config.yaml
num_hidden_layers: 15
hidden_size: 160
num_attention_heads: 4
num_key_value_heads: 4
head_dim: 32
intermediate_size: 640
vocab_size: 14451
hidden_act: "gelu"
norm: "layernorm"
norm_place: "pre"
norm_eps: 1e-05
positions: "alibi"
qk_norm: false
attn_scale: 0.177
bias: "all"
tie_word_embeddings: true
parallel_block: false
init: "normal"
init_std_qkv: 0.0395
init_std_o: 0.00722
init_std_up: 0.0395
init_std_down: 0.00722
optimizer: "adamw"
learning_rate: 0.00185
lr_mult_o: 1.19
beta1: 0.9
beta2: 0.99
lr_head: 0.00732
max_grad_norm: 2.0
warmup_steps: 570
schedule: "wsd"
decay_fraction: 1.0
decay_shape: "cos"
final_lr_fraction: 0.05
batch_tokens: 16384
max_seq_len: 256
doc_mask: true
train_tokens: 173800000
max_steps: 10608
dataset: "wikipedia_en"
MLP neurons of a small language model. Each row is named by its layer, matrix (up: input weights) and neuron, and shows model dimensions 48-143. Each number is 500 + 25 x the weight over its row's rms, rounded and kept within 0 to 999. Numbers have three digits each.
Before each neuron's rows, "fires on" lists the tokens most often at its 100 highest values on Wikipedia text that the model never trained on. A number after a token or word is its count.

fires on: "th" 27, "c" 9, "g" 8, "st" 7, "k" 7, "went" 4
L8.up51:563526442502561522498489506466483521486501509497518517498480496506533478520484513483460463510484490502521496532478501486494506475453492495480529493452423531534482503530505524518533523477514524514504472516490517532526484518524471485455504501487512469487513468530505490480503529457502498471

fires on: " P" 34, " B" 18, " of" 13, " C" 8, " T" 8, " of P" 5
L4.up576:512537513545496507508505511546502503462496468436504554504493522517515500467499557486509477483486498503478499464532485536483482533509486508461522479536486479539511462536477460452516507504434512488467481500464519530517499490513486452525490519511537482479489491530522463440491500430508482518

fires on: "ir" 28, "ater" 7, "ates" 6, "erman" 4, "arg" 4, "ars" 4
L3.up466:507522547488484483501459500455531457494495480480461464533476506522510482468487523473516546492483537481517508499502512476497482507523518460503492466532547502554478560502519499492467532492500520491499508468473496503518484504503532495493483501531464535524485436492499504516485511532553488460

fires on: "er" 28, "ing" 26, "ism" 10, "ard" 7
L2.up445:495505511542558479515491531539480456513496500511505479495472499461556510506492493525501502486506501467508507508535537495459532506480529489513516493447506519508468502512480537526511480504480534472456471544477454551510491529489501457499525491506493476508497467495523480515509525467506498501

fires on: " '" 25, " \"" 13, "/" 9, "'" 9, ": \"" 9, "-" 8
L8.up348:452506531506494529449524519474496508500475568482502527493486500480498461544468497488512495452484497519494509543482515487471531454449500509517482511500506507498487557515520507506509516527484459486569543485449491553484503543497494513545485527558509506505494501481498519462491500507451445517

fires on: "′" 27, "'," 23
L9.up545:499517480548543510493587520530476497491514517468495487516510523479490490520505513503514551493469485563483512526495498501490514499507495474443475511470493512507484520508510516478496559494490501455499452504498482495516489473537458512499491515511507467474536477500503434517482504485525487512

fires on: "e" 24, "an" 24, "i" 16, "en" 9, "r" 7, "re" 7
L6.up495:514514478518496462476510495457503467469498524545517473534482481464447490503538518523513500471475518483484514526527507536543478555486463494482520544490521485533486499502496547477489489507494511499501505480471468545504530467549479480529514450531502490567487511463514510496480499473509434489

fires on: "u" 37, "7" 13, "ated" 5, "6" 5, "8" 4, "i" 4
L6.up621:531481484502498476465493507459510495465518464532503483536512518488519499509518517553502466457501504525514489546505488544530493504517506493507512543529477500513450515544521502513462460505536545504485503508468516494493480521560486468500443460457457503519468512522499466487496550468490461506

fires on: " | " 20, "\" | " 17, "o | " 12, "ing | " 8, "s | " 7, " |  | " 5
L2.up533:514522524510465514505546505521500485470523500513503484520520506515495520473508535504509495510461510480521481521498505496523484497471533503516513514494501492515481504462477523487533541509486467474469511448500518526510556482495455478483499472504505484482507496557515466473438476472465523526

fires on: " " 23, " T" 10, " by" 7, " G" 7, " t" 6, " c" 6
L10.up368:507498526526529460470494520508446509495503460512482528482524524527516491471488446475484485473488481515473484525509500525483486509529493507475524484515495527528515522543505484463506522564465505508484479487501529486550499535498530466531515475430478470500521495508506504530509524531511500549

fires on: " | " 33, "est" 11, "0" 7, "ut" 4, "at" 4, " Eastern" 4
L3.up318:491523495547495452476497523497502478470520502491531506549513472526542491498474482520512509481501529563490496550473563486486455484471497491508549493500449473488516503505498482523497462510523504546455512477501507512465514512474483456471462505473478487508488472533497528473499503504476469532

fires on: " " 64, "n" 7, "t" 4
L8.up370:462506538512480470504524524495460535501525498510478518468485467526477505479540488485511506473478486513489545541527458490498515473518552479497490504520488477549477482515519445511549546488484508491517465542494512453520519496498480482521498441499500493445528547529501506497475507496515495486

fires on: "b" 47, "h" 17, "al" 4
L2.up120:451487481503528494488524507507470559510492480500506496544508522493521542489475503498499502453515486461499454486494484501505510523484505476488489489505496498499490486507470498512503526527490456501484514502488486550498489481500530517531524449479514491560514526531509471519477529482463451535

fires on: " St" 14, " C" 13, " Leg" 13, "-D" 8, "-Ch" 5
L2.up68:449514510479511511472525470543513501531513506520499535517516477536464516488504535526502529465509496475510476529440517507506508517463471531504536460482470482507495539541533466496514492521459515485490487491450511565508510522510497557508507494505509492495482454521472494510512507466502467529

fires on: " will" 14, "erv" 11, "N" 11, "cz" 8, " Cre" 6, "O" 6
L4.up292:515482542516465440491475490533510440496474455451510472509461503512517495515572527517497502499510524448515502534496516515441515553500437512503515490531548485523506478532502471467501545503495497513502488529485517480498524477516498490488471488474508496513441483503493496495472500502526487519

fires on: "ers" 27, "st" 17, "ower" 7, "me" 4
L3.up96:530495499484536486496506510493539448481475482474532501480510519499539505505515553499537477520475489496489482502526497515507491529525544565512477521481534488495492475517522492516513469502481462479484457501479516525546502526490498503489508510503520466543462542480487505502451531468470522511

fires on: "al" 34, "ary" 12, "or" 11, "ate" 7, "ant" 5, "ating" 4
L2.up484:527523500537483525502484495486497483496504514476518496541439464514492493531502464484468487457506520459498522483507504473493532507491521530515491510515514500515487542475525494572468510477509522500459467518483462516473494501548517483464473520471458534528470449512509490491505496523507498516

fires on: "–" 22, " and" 13, " be" 9, "," 9, " but" 4
L12.up544:479492484543525522489502514524503517484478525498523540517487515509475493485496496506481505493525477485451477484520544506484511487509512539515496471488528471508479528488519495451530485512483567545506526483505537529468510492506504516505505506443497464484419521481497481482499471491478499521

fires on: " K" 17, "K" 15, " | K" 15, ", K" 11, "Ch" 10, " | Ch" 5
L4.up477:468544513497436537507545502506483517482492480524484518519463494512472515503467515461510499466515490537508522507463521484512436484484494524495523470517472533493538514565468494502546508481456545490535492482426455540474507520476479474489506529510497514484541482517476518493510505495459497493

fires on: "es" 97
L2.up303:502509494530472521476481511526506474483497495509498520500520509520539488508516509514523475476473511494473471505499477536535505503516536475460491473472497499515468552516548548467461506542500510528502536476482480523477505538507513532531536453468484501540509527541463497482508527457464461527

fires on: ") | " 36, "\" | " 13, "ing | " 8, ": R" 4, "):" 4
L2.up242:485528532551458500524516539508454534456473507464488493533534515503490478503529502545522565469481500500473486501522519490496479482487502492512481518511467476509502484508503493468536488506472484512527510484489497556458529480521482472532506465471483526498523527476499467501458507501492530562

fires on: "'," 36, " " 12, "', " 11, "'" 9, ")" 8
L9.up169:485486526525480518506542522514487503443474486457515500483517483481508481494510512478442553514503497545491507508549490514510512525527457485525515477476499540501504543498513534487516513474461498454524486468486481466519469534461466513550496460496524467510501528508498492497479502538531519484

fires on: "g" 26, "it" 23, "al" 22, "che" 9
L2.up102:502481493534520549492529503469480486512478475473509504508493529519497505476458508493477481472477521526459501538474517496491501511537498506496474530504519502503489522564499477487485510463483540456478524501442536513496481495467509488515497534520472491511462491505494511415463511495503457510

fires on: " / (" 30, " / " 28, ")" 12, " goals" 7, ":" 5, "\n" 4
L8.up547:467516527501560542486524515495536482476524494453517508476515483524521505514504485464491523493497492541493501506522506536507519552518494505521490513482551473493483488498487525510479514493496502523475527487475453467486488487464542518488510458514508521541512486506481497532476558451523478514

fires on: "\n" 93
L9.up571:496498508511511472505499524458520472472505520504474516571522472505516497490545503522421495520526471538466492529463524503483501518477479529569530485510448478486451519506515516498511515481530499523499484491482522482500503529514477511527504503523516480508493509522470486466503466496508511530

fires on: "at" 11, "m" 10, "ar" 9, "if" 8, "y" 7, "atory" 6
L3.up567:484495467530465483493485500522459484475503480532517476531468505523445497519501517500512521459488510555502434504512506506527509526487519520543486512487474513540499532511494534533479505469553532459476489498463517476526468442466485494497495442505466478534456475498495482463440499497483473494

fires on: ":" 16, " / (" 12, " /" 7, "o (" 6, " -" 6, " &" 5
L3.up10:467526534521528517470522518514508472475475529437512494476509510499493481546460535534525478472514512512502502514449520477478542522490476479497453470511490506486479518514504526503508525509476492518455491489470477533502490521483520485508460504481507515532534478532492539499478483443473525529

fires on: "-" 48, "i-" 4
L9.up551:490478484497506501472497513460529511503508510450514510522479509533498474478498515525523472509496493527487496487491469505477488516463516505470464525446478487470520521518518489501499505537472493501520520494485493534527491486473487489511457536553554498507507490534511488555466464509470468567

fires on: "ing" 69, "y" 13, "or of" 5
L2.up511:521472522489517515505500501477485507484486498541512532550459497504511498479511518526492533469490523510470441507487510545490515515516523493492497507422466547487485528521513526492477518521464509474459469511453473537514514468475498472509511509493500483492508473525475534483487526481481476538

fires on: ":" 37, " :" 7, " de" 7, "ie" 6
L12.up209:481499514513547541497509492512474530481486492494509506524514504534492474456502517509488525523486503534479506502468475514489472495482462549465503467505463497495462524529486522450475501520473516458515465542514516508462489498527488482530485483493522464514520540546514520530497450533489492499

fires on: "p" 27, "c" 15, "m" 8, "x" 4
L10.up333:500515520495519500507521462507492520506475490477513478494512546527481475507484520481460494493497542485496528541477508490499515516520498508504465472524548503506507505516471460517547537515503477523461478484452552519492512507499514473524491475455525476527536465520486488462488507501510485464

fires on: "M" 64, "N" 18, " Ex" 15
L2.up589:493467522510526452491472533539469468520498508449470522486495523492551599530502510493463492490523537481531484529485484503452481504508500524531501456501492459500495511504493511509500504514503494501441504438488508515519521490503527522499456487483492457552479502509475497464492510489483504511

fires on: " b" 19, ", B" 8, " " 8, " of B" 6, " B" 6, " k" 5
L4.up624:504517511515505485482542552490455503513511482454496500473505482526503500494512551515506463508515483501545507525510538529530460507464488510523526499525444499505480485483464470509518484520491522463516541518498476545463471538528508481466478482492490500522543511545505487476500526510490474544

fires on: "ion" 49, "a" 38
L4.up162:458514474505456476514458510556501500500483515501482499507507535510498473493469519491479490512489470519519535483560494525484498491466498507490497488497512441537451528510509521486525490503464490516474438490482496490534500516544467462515510490550476511506494534494508457484482526511497476524

fires on: "to" 24, "st" 17, "ts" 11, "te" 10, "k" 9, "i" 6
L2.up453:493484482519490547497454520526528509462512521476534519520512468492569520541503554488512454489464485469486469492530460503489488505467496491480509484483491519513536503513562520485492460512441519542464533440507521532495512517488492481479499521522502450521458503476484515498500491456462465502

fires on: "z" 27, "g" 20, "f" 16, "ff" 5, "it" 5
L6.up21:561524477492575496500491496505509467480513448489503473514504516503538498499467520516480527553506468489524501582504497477516484543528519537520503521491490505529485495570475521464496479505474500515439487502448484480474504488472494473508529524491538463505503514517480496482488491492513459465

fires on: " that" 39, " which" 33, ", and" 14
L2.up268:505542571517493492515496475496487469508463480474517483507502548490498448510526506519492504480506453477474516502475546510486483545512509556508532523495503529493500544508496535502512512512436516491514545499489507516478508521465498445521487492505512486479505554505441464518514486515542444515

fires on: "," 43, "–" 7
L9.up290:520525489527518475501511499511479474472529502466489512475529518520522480460518540496469501525503501552509485512494518470534518520506529494503480484505475537515502482523502479496551526461479499515517497519478512516533527490461481514524492448571468472538492461525500496522453500447478498513

fires on: "o" 33, " " 17, " K" 4, "ord" 4
L6.up256:478511496534493520522507508513479518492521453476461523520463495499457473459483534469512553512455501521485482493526510517491496543478510509510476557500492514544457477529479487521485520498438505494517513495490503505492476477492476473512458450518535476503542521536518487471495466543507515517

fires on: " (" 50, "i (" 11, "==B" 6, "a (" 5, "===" 4, "y (" 4
L9.up450:516491512473528493474501489531472514467511481494519495516489523539475461511454499521472507492498508510512535492530485485555496473480483506493505511545446484500486520541481499485472484494492505462525522520466514535545520471497495447525513497542516516503532538514499501529452506514465473499

fires on: " st" 16, "4" 10, " counter" 7, " test" 7, " eng" 7, " Th" 6
L2.up294:462565515485527486491546489507495495483509474473516490512496482509497532503494545490516488468552437504509489520493481495476438516482512532480499498486467514523529488514493514476514526481503509461515511562532551515515525502503528481517461489488488508486481500484461506518527453507499472528

fires on: " After" 18, " also" 11, " later" 10, "ually" 6, "ously" 5
L4.up257:525517495475536486480511561492505473526498456493493515569484478480487477452520525506519473468515467491481508537498463475478438504494502463517496500493516493495504528510529505483456482498471516467536536474478541492478515511483528457473514535492490483501500437531511478484510513529462491513

fires on: " own" 20, "6" 14, "id" 14, "aid" 9, "s'" 6, " training" 5
L2.up331:489476501536510497491512520504527458502524494495513520510484512497531482493494507483521487491516470518515470506465502504458492520491529505504491516502481498513508494544526466458509469510489551472487480508504512581502501507515542515501489541505518487491490493478503441512500505548554462512

fires on: "o" 69, "adio" 6, " band's" 5, " | — |" 4
L2.up543:530544501505485491493515503524512535507555481498475523528460488507488502518507516505508487461472514510542499522497492479504519544519450483510471555493465512476481527516522477507529503539456516486492488483498506578512497488493495488493509464486521491470495459555512506505513496488493452490

fires on: "\"" 70, "'" 13, "\" |" 4
L2.up485:540463522502494494497501485535530491490525519472510532509489504483481512522471488498510500492519522511520432516506469436496503470495522486501506502481511492505495472517486497501518461522452524514511530501487468477495494480531538472515572497456523479491497464508454540495519510490536454506

fires on: " and" 47, " sub" 10
L8.up207:487513508527498483445487523496537514470490491495484557485483540503554517490538486510472481490477462488515499491463510525452486500500479522504540497489510499479495564501500518425522493505451555547520519487515505519501490527523504463512490532519480534477482521504471491514516444494478506518

fires on: "c" 30, "m" 18, "g" 16, "t" 8, "h" 5, "C" 4
L8.up258:510497515492504530513478481512481502468493536479511488500512477476493520525503546487514459540495530484542487568519471510470497512443486511505508496475495501542507517527490504516526532504550493511493468478466544571515502466510483480513509473493520471511496461499481521427491538478487464521

fires on: "ston" 18, "th" 11, "bert" 9, "anner" 7, "way" 6, "ion" 6
L3.up542:494545455494521505510495481508491517502531505480486557509517498505485497556476504477534503500429499475502508483530578517518505516494459554498507495501481483524482496511513536463479463530471556478498509526503495526493518481562497437508490486524504496496503473497486484450477504507505418499

fires on: "5" 18, "4" 17, " Port" 10, " | St" 9, "-T" 8, " port" 7
L2.up447:514536521543477528452487503501466516467538514524532497516519508488546547483515516511513548475526483521509468534434525512504448463480492514487524493512501483501539485543495486447511496535502509482510526509510519525482515493536515514514449484507498540522511459492508497446511506499466496515

fires on: ")" 54, ")," 8, " always" 6, " also" 6, " but" 6, ";" 4
L10.up351:503512519514485482463539502527507517465503499486481501505501493477480464552525517516529540517485488523466466505478511521494504531511441530523521510464533519532478528496533542491493503501513547483545534460482515494515504516499491463531513481464445499522496503534483472506493495461478522510

fires on: " (" 24, " “" 14, "s (" 13, "-" 8, " \"" 7, " '" 6
L10.up598:466553519467498511464540512478557536530496547460509491521492491492490502511472498495491515485502512531455504532487543494473509537433510535515511508512474464491498522514539471490498520576484475512476531483453508518487526499478495487534485547494503514521499484495481478520484481499457445509

fires on: " M" 31, " N" 29, " P" 7, "C" 4
L8.up469:506481514540496454494483524548511483498468557476476513505493500483471516534492525498495478511499475465509494501507562534540511530494495477525478504519523458521479530523510500446509509486523512520501470471514471531492536483504512501515488496501502460486489520495488493485493461493509500525

fires on: "4" 32, "3" 16, "\" | " 9
L4.up35:531559535536489503495544497527504493478520535485529491455481482486479508495488541515538501504472495467552489518513514536522462495470505496477500532505490512476487467524475490453492505517480547458514506505454503493496491499497542524521511503470529520515483471480503519531504480516487464526

fires on: "ion" 41, " direction" 10, " Royal" 8
L4.up131:508492483512468518503502508558519481468485498510510491503484520498504495545459492474463544504517498483512531486511524515497514495504533519500512470462474459503475530481508549496467421523534491476492478471517460555490518451533527455502497487512521480498514489503519508461528497469541514547

fires on: " by" 58, "-" 22, "\" by" 4
L4.up29:504501518473513504508535502499523532526519511489470495472487458534493479519520500513515532473521458535473529513509527476532494539472537489503478497475472504499466502494491478463519510502445488513485555471486465536521509544488522502558457464491519481504505451472500513519508467496486482547

fires on: "==" 36, " ===" 7, "==History==" 7
L12.up10:463489497522512514473471555482473459486480512446531509485500493501517472539459513492473542475532483518529513510537485510542527506516484503518464525510512467518524494486517502511504558499486468522572515490485459464538496532543505532482504488561544489508487503514497502531505505473521493514

fires on: "y" 49, "se" 18, "ous" 11
L4.up130:481478513519553477497550495491508512505516486484493495517450516487494519464482514503507465504482523528506515558505498504512491531520513545528497486481499529548531536503515477521505480470488447461487493514502526540528459522465482469503504507457480413542511499511474477454491496495511486510

fires on: "atch" 19, "ind" 19, "rit" 13, "ay" 12, "let" 5
L2.up8:493542537510486506523512521526512483517511558461497504473511498508518478486520477479447517473488462466520489507480503485457503457510522473525525478467501480495518484482519516503504485484534500493527501442497532454543524511520498447513506481491521495527523427488489496507501546496518461515

fires on: "ers" 33, "ier" 10, "ters" 5, "age" 5, "ched" 4
L4.up166:533503484523493453468512523512541469462506527512509512529465520492559487496556489496506506515425485463494487541479508465551488498522501505503494529487506498529513537489507558506504531479479531472476519486486546519514522484478473471503480488509479465516510501472494460504473502489513487503

fires on: "0" 53, "–" 20, "3" 4
L2.up241:489527462517517481510469506485468500478512500501497520536548513477551509499532528501493515466472494501499498553502512504509505497535488510536473508501522492504503512520471499520512475472494533464517497505462503487478548467479498522469450453521455496537511496488496484531503487483484469544

fires on: ", " 24, " and " 12, "ed on " 9, " | " 8, "; " 6
L9.up111:482548524546498481472487513531495526508535512487514490506496477519490486478525536522481501504503544521423506464455528503500459531484505550494516531505462479474520541540509525460494464543470501506496526499499478551492518494500486505498457485492471512507548500509499468499490511516479477506

fires on: "===" 34, " (" 8, "==" 7, " R" 5, " B." 4
L12.up17:468527487540507520507520501536522538508486476456469503474501495546452481476533520479509507498522532529471529514506530497491458496492486498481503507515480445491490500579481477491513512484509498478514467508469486558475501505491487491508499468538479481512504515586471485498496507473500470477

fires on: "\n" 42, " Championships" 4, " (F" 4
L8.up368:471493535497514519488568525521550480508506470457481506487517499487504494535485532509507500509530509505434493519497492535488471474495495494514491461509497528500480501527524509497487539494475510542467541480490497474448520468490471502487482464507515487535553509491475466489476516453514489494

fires on: " e" 30, "{" 22, ") |" 12, " O" 8, " $" 8, " +" 4
L2.up413:484495518488482490470529512544450480467527473457509539542469509478502475498505563508481561466491474505491477507529465499453511497469529474498483481520496516461498534497535497480496514512451470476514505512501494507499512500455494511520506498463524488478536525520491487524462504477473494510

fires on: "\n" 33, " | " 16, "| " 9, " d" 6, "9" 4, " | GF | GA" 4
L10.up319:483495489531573508485475497495510479504549485460479501542494483511506558492498530558497480508483533498498483529491499487468466518476521477529503486525462484521439542518506488535566515485529507484472497502491478539513513507498445472517501492467495473509485522527493475467502518539520496539

fires on: "y" 76, "ly" 9, "ble" 4
L4.up97:506490471493492504495516478503532481499472496510500513525502502496487543503505512511515484499494497489508471509510501496530513555473495495534501523448506495543476509503478531515501478489455513494488507530473540495541487473492429491516484512482498463519483513471533511424475505501511440512

fires on: " included" 16, " of the" 10, " on" 8, " include" 7, " that" 7, "en" 6
L4.up62:523450537521490511500495519491510522494463484504506496484477502469497499518516508491483540511517475532491499499512481473463520517469500472481498532469515512497518528482498518501519478471471560500523543504501505534466463502482489510554518481473551470489507524481490503494503509485563459536

fires on: "\n" 23, " Ex" 14, "| Pos | Team" 6, " Re" 5, " Play" 5, " Line" 4
L3.up78:458462439516460486465509498536514475498516484461478490524499455467499490537493563519497549491534509494473488526487496518465513485503516505529440545510518499487450493507530495452487510490496484526484474492471525513497511488512518522504496470502554488481493546517484500496508487514508519478

fires on: "it" 12, "dale" 12, "ite" 10, " place" 7, "ah" 6, "ima" 5
L3.up168:562512530524487519507504487488476512459511514490520504520536508477535511529480519518534545485520517473506540557504466514470498492536529495492505511464503484472492500491511501493472473487500507446474461460455486560459523500502452490498451549484525506510510492504466456522478531459516513537

fires on: "\"" 28, "===" 15, "'" 12, " rain" 9, "”" 7, "'," 4
L3.up349:534501495504496545482460515506513516457476545496471528503492473477462506490491497473491533474521531470502494463520464464547508466494548508460509528479530499504524508525537501477518470496495505490561504455519532523523494479505542509471484516520539483479509477498476508534471539527527493540

fires on: "'," 32, "a," 8, ")," 6, ")" 5, ") |  |" 4
L6.up474:506543504482519441469530509499508515513500537488519486481541474475447518500489502504494505506459482517482484540499491542510526507499444489490508521455508513481467498499529524449503504525462509486500536464495499491481530460502493528505519524454448458526522527483521534493497523476467456539

fires on: "b" 21, "en" 10, "c" 8, "an" 7, "d" 5, "al" 5
L6.up173:495467511516524511508506522478500500492501475519498527516508493481493522452488489488489500462473421470508517524527485523482505500497480471500498465448475511499484528494535513517506514491532498496502479509501496534485498525513481499531511459505562492568537528517479462478469523486493479545

fires on: "ator" 26, "ig" 24, "itor" 10, "im" 8, "oc" 8, "ow" 5
L2.up263:494520479520483455502504502492447530456531483522497485461507471493524515477510511489519500513535497520538539517493518468498508536492512532508466441494515489508515499501491488509533514484486510529475537472483490545483517494490530473534463488484518505480501412492496520518497509480477499506

fires on: " that" 35, "s" 11, "ic" 6, "in" 5
L4.up183:492494538534507507520507517520547490487505498456472526521557499503507502524492474480526525475487434471446548521496514532460503544511527498517510502517551497500527544497498508516496511477499483469487515473463495526477483528484498532523499511483551508503472455497505455523507533486507466541

fires on: "es" 46, "ce" 10, "ces" 5, "ber" 4
L4.up433:489518479510496535483481510553516499493450505490493506487498503508531469493506501491543508505474522484496467530515481498494497540500581491532493496499535526544516504494487483512485533509464508485523489491472512498524489586526514521486545502529452504512486557481480514492493549458502473490

fires on: "\\" 30, " \\" 11, "{" 10, " | |" 4, "frac{" 4, "[" 4
L8.up552:525531475508479532467528509522517477447502499523558516523483488470454465483479499526444492478479493480483484501490477513516535528447490515516512513508498469557536522537521488494507524523542506526478482446497518527541530482474498494524506510487515472516515487500478510476483462475499514517

fires on: "es" 21, ") |" 14, "es of" 11, "ed" 11, "ta" 7, "ed in" 6
L3.up569:505477488535528510481533510510487499462504485508510504504473514469481525526488523498513490506452511509500525537536428539494535518486511542490503514467532498500469502488516551465453442530495472484482502500481506519519492545520487483517498496497491505496540539444490487491450512472450481511

fires on: " | " 65, "-" 8, "ack" 6, "o" 5, " m" 4
L2.up448:478529503539550496479497522520489515491505552524523507526461491537530513490495518517513518476533470503511450512505556508464506499462530490506484505483462480462457537510482502490524473528487502514481556464488484508498482500476548503529491496522488524503488483506519475513515442529487455536

fires on: "ate" 44, " |  |" 20, "ary" 9, "ound" 5
L2.up629:451513495554500511502506470528522487492485508479519526512462476486497484505436481475473467503556489471502505486495489498451511511503496496534510503515537489514509534522460477495470475525476508455424505485490508507516517501510515502476512474470506511498478523509490437502444515537492478549

fires on: " B" 48, " | B" 14, "'s" 12, " of B" 5, " Ar" 4
L4.up619:500556524519524511459509534522467529469484522473454539524478529529502532488535496477526537501555473496492507488498510529505487502489481525501522488515480506534463506530474470480510521479500458479527495491495527525455472540495522505489503483458533516507520456445504479492506533534533484506

fires on: "'," 35, "'" 30, " " 8, "', " 7, "ov" 5
L8.up481:492491499503504548498567490507481533487475477491462507469496475492510502513510523446489526460482458519469514513515485502531487473502454494521512490516516573487457471526511485485479531471446518479511492497458483472473519479529506517506492503532529475518528540532496484490479515488527469505

fires on: " and" 61, "st" 5, "," 4, "er and" 4, "′" 4
L8.up543:527540485504527508447533512532475498471508475477487510486505508515506449504525545491500483486476474533472492521501510463534514496518493511521474479480538553542451500519503499518487479449531554476478492515477543533529484516529493541519484526500474507448507465470504500492480496455527525510

fires on: " town" 17, "K" 12, "- K" 11, " K" 9, " Battalion" 4, " was born" 4
L2.up548:493502477489480484471500510503496535501458469512510506445522484516508513496479520453531538478485497508505496551469533534492504470503531507516533512521504527503491510532490496472535515462484512519564514503441502473498505479481511507502478490528559475497504507520490493491518516503493475484

fires on: "\"" 63, "ry" 8, "s\"" 7, "\" and" 4
L6.up519:521468468498493542494504471490464483473491486484519548527516485528501463519498500515514536518480507491509497487523479492504495494506476506455459477480534556498517513523513542460499475498458578450482489519484520550497483508505477473522532511511493524482529476533489491480495464474464488460

fires on: "-" 39, " Army" 12, "is" 8, "M" 6
L2.up168:498488466508522509487494481500482470503556468471458493503470510528511510521499562514495472488487521504528482508526473490459543488458499493552557508518536498535482535518478519544505486495475512482466513455480522557535484501518471480499484521519448495477479484474519527477499497467487494489

fires on: "r" 22, "b" 9, "st" 7, " Tr" 6, "l" 6, "in" 6
L3.up47:494500509535511479514537480482466514496494468475518511498467500513508546491506511489494538419498503507500474513482495522514476496492490511484546480487497481559523514535496470499476518484485499475464522458465529485569488512506518475552494511553485471533469498530482474480476494441454452503

fires on: "1" 21, "3" 16, " " 12, " on " 7, " following" 6
L4.up229:496502531513505531463512534496495507511504503485526554518485485494490509524503502486547496489498432496506491533504477551461414538446488472483510501501493453531536495517518519470495517500484504485501542490495517480452507536518500469532525500509522533535516542479495483486518478499472458554

fires on: " as" 20, " A" 18, "A" 16, " \"A" 5
L10.up323:511506486494496564466498495521518518468463549542500529575471440523480535517499485522503504487513477492480547495513506522512491524526485476517497525460508487500483467514521553545454468469489524476501456498468497540522480495503515493513504483480461500514491496526549490462494521480505456506

fires on: "-t" 15, " T" 14, " |" 7, "===T" 6, "| T" 5, " ent" 5
L10.up385:477532480472512509486484503499483488449517528482515519522505499525490515503521487503483474491500452479520508543410513494496473431492520508471508508505472457550489543551513458491491540509480487506500498445494503540454474507511555507504477509460531488495507462510498522505506466475510496506

fires on: "g" 30, "j" 14, "z" 12, "k" 8, "id" 6
L4.up565:499508506516492484496510524502510492458517478506535509496512518504544493534488532485520493487499499489493525523508480490492486532526504515509508488480499509525498471517533498504526494449490507542464469480471488526493500553534509456497521482480510476531449527501504486458508520492521428552

fires on: " | F" 32, " | C" 16, " Ex" 7, " '" 6, " King's" 5, "| F" 4
L2.up9:422486495515498498441504506519495545505508508462495558529549462495499522536495503499482500468533506474465463490525508521475540475462505501525525465458494481508469483511520502494522467503507477492506491497506510529502498511499535534511483462490536511474524505543498474465501519499514459511

fires on: "26" 17, "40" 15, "L" 8, "M" 8, "55" 8, "U" 7
L2.up101:505474481527460502493535517502469495489487556507489530482455494515503528530479532496506506455494507469513495542501555554465478479470479489518518469514515496539508538538519526528474479511508472513489520468467460475529523462517549458490477494529495510515515516501484505507493519491495472506

fires on: "ight" 24, "ki" 16, "hip" 9, "CA" 6, "ear" 6, "per" 6
L2.up146:470490502485478539517534505497487557489507485494492506517436520540516488529496528446514495465494545492485508496440494504475488520488471492514463465489524468475503515477534517458467494497497486455509534514471503501498513510518497503509504526526534456491485473559473507494486512527468488553

fires on: "ated" 42, "ed" 36, "000" 10
L2.up571:504491524503527502457502538493499463443507431485507523529503508515515509484542486525481525483476490488505484512504456550524519521489530535513498519449512508482446524508517533507484462516493512502445483504490549539529520543504511504476518496467476458508514507488519475464482532442496497535

fires on: "–" 27, "-" 27, ", " 19, " | " 16, "; " 5
L8.up123:480512549496474522470535524439490486528539518472491480477486514524505491488501489502540506462521487529441489543458559499507510481443526542529482467512497487474524520530519447510489476496482488514476546499470514500486521482519500496527488526494519491528533509499501497515478553475487471505

fires on: ":" 19, "c" 11, "0" 9, " would" 7, "7" 6
L8.up149:533518485529472509474486508489509498490472513501512474525479474547496470453530536526516521489492475493513499537489511507483495498534498483532513496493488471506485509500484525525500502465489502462551476483462537533491483547490424520491489509520478480503456488492494486469497526454488517550

fires on: "==" 24, " career==" 9, "==Biography==" 6, " yards" 6, "|---|---|---|---|---|---|" 6, "==Early life==" 4
L6.up244:490492498503474466501460534529468537472493482485529544498486476525510476529486490497491499508520488510515488512532511505511456479498482559510517532488524472541474506499473524469495483517475527528523459518466470531526515474462539477454550487523527511526505467512448504517479481521510500490